From a checkpoint of a small transformer trained on Wikipedia: 9 layers, learned positions.
MLP neurons of a small language model. Each row is named by its layer, matrix (up: input weights) and neuron, and shows model dimensions 64-159. Each number is 128 + 24 x the weight over its row's rms, rounded and kept within 0 to 255. Numbers have three digits each.
After each neuron's rows, "fires after" lists the tokens most often just before its 100 highest values on Wikipedia text that the model never trained on.

L3.up966:116108167138099109144096157128118116140100111157124082112140106127128101146149110119135125117118156142140120117099130124138119075140150096102082142138080144135147136119111110159078131135144137177127188118146158118117129123125101160120126126135159158149115115164114081126118118128117128119
fires after: "|", "==", " |", "\n", " "

L3.up757:142120130139127109140074124097124114144132143127079109141119101110148115143144121110147094133112148087107138161154126154129138089179163107121111088131102116132143141145132133111100137168128103163112092127115080135125143133165150136145115128142155121132140140129127184124116142116102108118
fires after: " the", "ed", " "

L6.up323:146061151130133102138082145124104122108085124098127070107143165105158123148133132128117130156127155137124153106103124138155113146129118106168149108143111148123150091097131148147145142158115117146124129115135152088145096095183073134062143125128141140137158113190114117118106110122115123120
fires after: " ", "2", " ("

L3.up576:150104111134121145130155149117141127139136139142115129138148083095145149138143101170104130132098155152111137119113182143129171139195158105125114136119115140118145139099128150120095163112137098149140134118147090122067137111133091097125150120143123121118112111171154094123145119098133087120
fires after: " the", " a", " an", " The"

L6.up78:101123170158147105137147124150098115111119143074105108079100095092138138135128163139118122128088116116129142162121133116126141171092129114137131084133131136145150115083093132133159146149110150134135121127137132120103077064132125145151145157163102136129107128083100103117128148125100136103
fires after: " ", "\n", "1", " ("

L3.up754:104113116139137160140171101116139133119068073169151135130122136140114128123128176152134151122162102124133141143120111086136149140146136116124135106080136101131144141149060128157123107201098145129126140120119139163118146094155161153123132117093095124122136086115160077143155121144094150107
fires after: ",", " that", " \"", ":", " as"

L6.up191:171107147100099107135116134129135120099126148118159131121120094125180104141169138157153123126084140147135116143147105107138166167107134157157140098151130152111146166087131132116138133135108127130097135108145148099090078067165122176107107114157115116139118107095100136077115074143137109109
fires after: " ", " ("

L6.up699:096153118130127109134115117135154131070092142130113099177169117085128137124115099129141140138126142075130135186108096126135171115160132115087131095118075159115154170093131136102151157165110135104142128110135079119131137112130126160144150160150111122148138131099155116145097076163136126128
fires after: " ", "-", "'"

L3.up8:137160104141091149122196120127121101108048145132132114117117147125117155118171121119108142094148114130134103102117118114137113177123125094106127121089135118128145168140111164133163117209106118115134101124115142131093127098112112160135101170134121114080126119073114108085121129131108119099
fires after: ",", " However", " \""

L3.up577:094122104140119147125124120099139060114120107127097129131141104147131137131110121091099111148092095096142154134118176144113174129145159133086113126139106082124141129117085126122117137141110082148099104108120089121144119092137131159119147132145138162146169124099137095114095149103111145117
fires after: " "

L6.up911:113087114112127161159070099134151136106134127116126114093117101094160132164101118129120114149125160129096128141109134129122150150101153129119144101139093157144142148063071168131136152121116095144135148109120166152090092099178113138089128150149112121138145142106122140131137101122128109072
fires after: " ", " \"", " (", "\n"

L3.up977:164129156139118108131169174143123104116075087168137112090141145123138127101109099139079130078113115122114144126155123112116111167155140136125134124088116105147151123113111149122133084117109131150142115113083112150104161102156080148117158138143139137105111134088118129156126179139114135110
fires after: ","

L3.up575:086112073133138122133159140128139050114099108092178101147149070124136149116129154143099126126109097103136181139071136127128155150141111117118151119162130104137145137157118104121153150158145098189123129109121090118149098103112123175131105122171108134120124119139148117134116133146111141115
fires after: " ", " ("

L6.up426:194145108100115115128109117119094120134126136121151117102138129111154172154113111113090085126136118192119135117106145168150154144153130103171116115151080145123148166091139155150143144135137126116119110108100120110099109105109112110095135147111090107100114187146139135131135118129114151095
fires after: "9", "0", "6", "8", "2", "4"

L3.up535:135131156116067105152115095119138158126115183129161085118117113091112128135149144083174123147162117105137166142101146120105160160132113123112149143129083127138149130082151144105132120128132119159086117114103122162118127132116150160138106113093095152117116131091168106123140135162127106125
fires after: "-", "\n", "|", "C"

L3.up479:124131106111114115166116088137157105119137114138173080116128094115127142163166153124157127115124168151161134129087155116112156177124090100103114121143112149112143115071139153132133138113117140152111124111138135116135082127102121154118143099092117118127103142151131111117130146125115146133
fires after: "\n", "-", " /", "C", " (", " C"

L3.up355:120090099120106105140126137098108094136096144109091167135155100095148133119116153127100148124084139167110112162137129134108191114178119103118138133119144132159137129143094173129119133132157116130168106120156107140096112117119115140149120175051107108153161139155155127152131133136133136123
fires after: " the", " The", " ", " National"

L6.up488:174110160095107100133090145103093140122150108139120106129105144134164102157089122114126117126119118164168130087130107122135097144126127135104129146141125118099170084142128113164113092115116158155118067065109147130137108127149124103096131076118118082151146117137128132106110110098099116157
fires after: "1", "3", "4", "0", "2", "6"

L3.up1015:142108131108125127133137134127140145100099147119184135121191108129150169103158118114114119145135113147119138102104118090122141147113111141124151086116104110151144131099091132150143108179116133136137099124115128112108123070133099111117128141169114134048163128119105106082101178119120142091
fires after: ",", " (", " ", "—", " was"

L3.up908:121161100107118111146165112093099156093090139110155108110141118120158165113116144150122109135148126109130165116133099135119120131139093100122133136103121120120145111093113117164146142156120123147096114115113143133134137099120130165139121136108132158099126127104112122129094167123131148115
fires after: "\n"

L3.up595:150145100130078120137093142106113142115106126122104118155156121117153135131150128089101114122129180153116112164176078134175165142178149150125096110087085125103137102123132150124096142125148134113125100141115112109125106070158131104148122144172117123128135104115162151171135117098142146111
fires after: " the", " a", " The", ","

L3.up989:162145114111092127148132103128121182122155173089161141128157120108132156117143161126126112144156114144110117137084106117135153136153132109104136131133087091142138080109116121143098115115117141146151127122109146140114118110116079109115175166138146144085136106124066120140134156114128194105
fires after: " is", " a", " was", " in", ",", "\n"

L3.up332:137163147144097133132164140146103123184165125146150098159110065138123105155143142132126145075111125166135152126095166134101165128139126121147122135155071164084141101088134164147103172130148113155124144120140103124120126134130112132104161092086107126120094127168120146121139112104122092127
fires after: " the", "\n", "-", " –", "|", " daily"

L6.up954:155162153108144144121159088124158113094093104199121127127098143111144128160088153176164113114113106122114139118125107133107144120136132086137107126126128138085148086114085131145120115163151068127123110104144167153089137133151110132133161153135131146107124100087193135136098116143105054131
fires after: ",", ":", " in", "),", " of", " |"

L3.up497:131139120127120126138117115135120105131118107133105119130112145078126110174081121107180172104140151159151163104112140101110099129107088136105133134130145104144149112137141126151116122148119128146104094111099159140097146114155162155141153135096107151107109128146108119095133126168121128117
fires after: "\n", "-", "1", "\""

L3.up982:153123131144093129128136163132096136163112105121128111100140081147145124137130103163122135101148079100121117127136149155085095065155146097097128095138115149112145156076132129120122140155172108196080133124110116133109144146130109163127128152130137123126122120153096136099120139109125085146
fires after: "|", "\n", " The", "The", " the"

L6.up524:133125153134099121145165137115099111109108147129128116148113120124128129105122093107152154106140118143148186076081134115130129154112113131093124142142088097147151120153150139106132117107134151133094142104088141196133115142098134179157138128080113131110143130126151180146132148136119137129
fires after: "ch", "-", "r"

L6.up632:109169148100112129139151148104120077135139131125104099159088123085109113168152109085133138101147136118141145121109158145158199127160087094128107101115109142159150151118140135123099164136130109159080140085103176153134120106101166130138131161122146160076150120144143150117115126119148153116
fires after: "-", " |", "|", " –", " "

L3.up815:120148097141125151159159131092112109085067122101162114082160145116158125137135123176126144160125128134145133102119145108139159128133090116131139156109093156115144089126089135144130130167092121159118117122129148116138138102122127155117109148110113141094149107127126072094124130139109182099
fires after: "\n", " \""

L6.up44:133104123117106100153123104139134099102136156079134110137146113050141145111099110179137123143157080103130115127129116118150124146138124142146150080151096177116152148105106114126127155157120121132125157122138127116111104100158146184136125131159091171138089137119141086146104104146125116096
fires after: " ", " to", " de", " re", "-"

L3.up61:107151133152118115127119122095154067137127163134094117119114156099134118125147134111134139114127087097134123142151120150130148112159126136154130113145131111135142145141100098113111122143159133097114135127154075163147143092177139145121167131129102139137147147100157097104134136118117120129
fires after: " ", "'"

L3.up425:126127107129108128168106122107123087103124113144137138134114080148170103149139148140117031154108108135139142136082113108141121123118126142141115150134115151129127074103108099143152103157115125194148128134159186100125119132118109141141091137129145162140130075143133108099127120137148148112
fires after: " ", " |", " Con", " in"

L3.up431:106153058130125137155131161098118108058083119106144093091169075109168134147120134132098130165117125143132145084111154127130144153150102111130109124143121140112139115118088156154111147165081127145128140108120136142132133104165099156143134135134143168152111076166154099118125130152124139109
fires after: "\n", "==", "===", " (", " \""

L3.up384:129136148099108120142116161126104143106131178145136113134180116150141133191161116095098126118098190169158135121057119125119127140106130118143097149125086161116130115094154161145098145133123144140081161115110176102118122096125152119117168113152140136130107087167096124128119131128133127116
fires after: "\n", " |", "|", "-"

L3.up644:168162116121090155136167129137106127094098112119160108092170097156124128173112148154125119132092159129120159105122127120105142083152123104126169126082104124126157156114117112163093153174151130172115113134132149115148125080150155136141095136118104143101112121091075098143120140120102111123
fires after: "\n", "|"

L3.up626:128112124151125106172094131126093054104114104159133122061123080126146094155121140112130112152102137122117125144083087118123144156092136128162143151166132094119134131136123145163109111134160116158129148147146163129119117133146139128128103154171138130144122085139121153069119074135103109072
fires after: " |", " in", " "

L3.up943:135139148149121134161134124143122110131063087183141124152152127108115114140060173129120173100137128136150122099133139125130131149137130158097147091093119127173157173138087114144099128144114145173138096104108149170117130099167134130133143123099119118123116077136153082156100142162097131114
fires after: " |", ",", "-", ":", " as", " a"

L3.up738:161129131148084112155096112119083143094116113142171123157155125078147101129151111110138091171120144092130138118103115083145172127119119167087119157139073100123143126133144104143119144145142146193134115103124139156119116111167106176121110181108128135094149106093184127083104121134123141135
fires after: " ", "\n", " |", " (", "-"

L3.up240:125151125143113105135116107108105134133120157098099109115105083084164141117102136137125102106131112143128110179134101111148180097213128101156132095132098128123146103114133151132123158131137129140156120125132105135120112122169110130127098135114140122146178129132130132123119110105118104122
fires after: " the", " in", " ", " and", " a"

L3.up967:150163066110121096141115144101084154089102111082102091147136113104135137123134185148126098123151145111114145128114132136115129118143099127122131135097114072143155134146120099132115100163150120114113111117104115144090124143189121167127117175139144136081148120163119120140135155146112168117
fires after: "\n", " ", ".", "1"

L3.up209:109125103109143115166193136125135121057088152110164132105167097149125151127095103136115146129129116131156128105093123082121130152164134138141181127121125121110125139141119124183114097144138114148156107137137155117130142088121123110138093147143172124113140111115139114119130141145140115077
fires after: " ", " |", "\n", " \"", ","

L3.up451:121144138089113123141153136108136069117131111104089063119100127108125078142142151134130099124135135127131101104121171135122145080094079116156111151134133157078151112105135109153112135125148140169102172101149159150140135141132125120113135172146169140132132106174103090124156133102137085137
fires after: "==", "\n", "|", "===", " Silver", "Career"

L3.up136:119124089097100110138108126132173048131094067153094150110127114151122111149133114061142117104104109107158145155128151151133119180123139128082125099114126115117144146136115124128102184097125138146103126111178094138144110102158119172120124114137138134145137103146131141090104127102128151133
fires after: " ", " |"

L3.up23:143136090142080119152172145087120111104095100163138085112138135122146115151125103145091143078141124111123136088132113101125117129132080083119093131106122125137161076152123151179117087151105131159095121102106158142110138091157098150121135161104121141114092134101143099098103147149116122126
fires after: "\n", "."

L3.up916:096120118135124137149160146120135117108136137102107142127163134112149148100089087089113120158105086120132150110131150119134130148155121121136116130129121123167152151134105128146077087140111152092114133083155091169151129103140145142112124136153125146148156095140148091126080137132072145137
fires after: " ", ".", ","

L6.up823:185130128141134108135110142142122109092130090155162130135149149094148161106107119122099097158140136162099112083173122176128131162122116153123127116159138167105184157101132114116116153128142162121122120093112105130118110065133101099095139108141101094095133140132169114132116122131096124093
fires after: "9", "1", "3", "2", "0"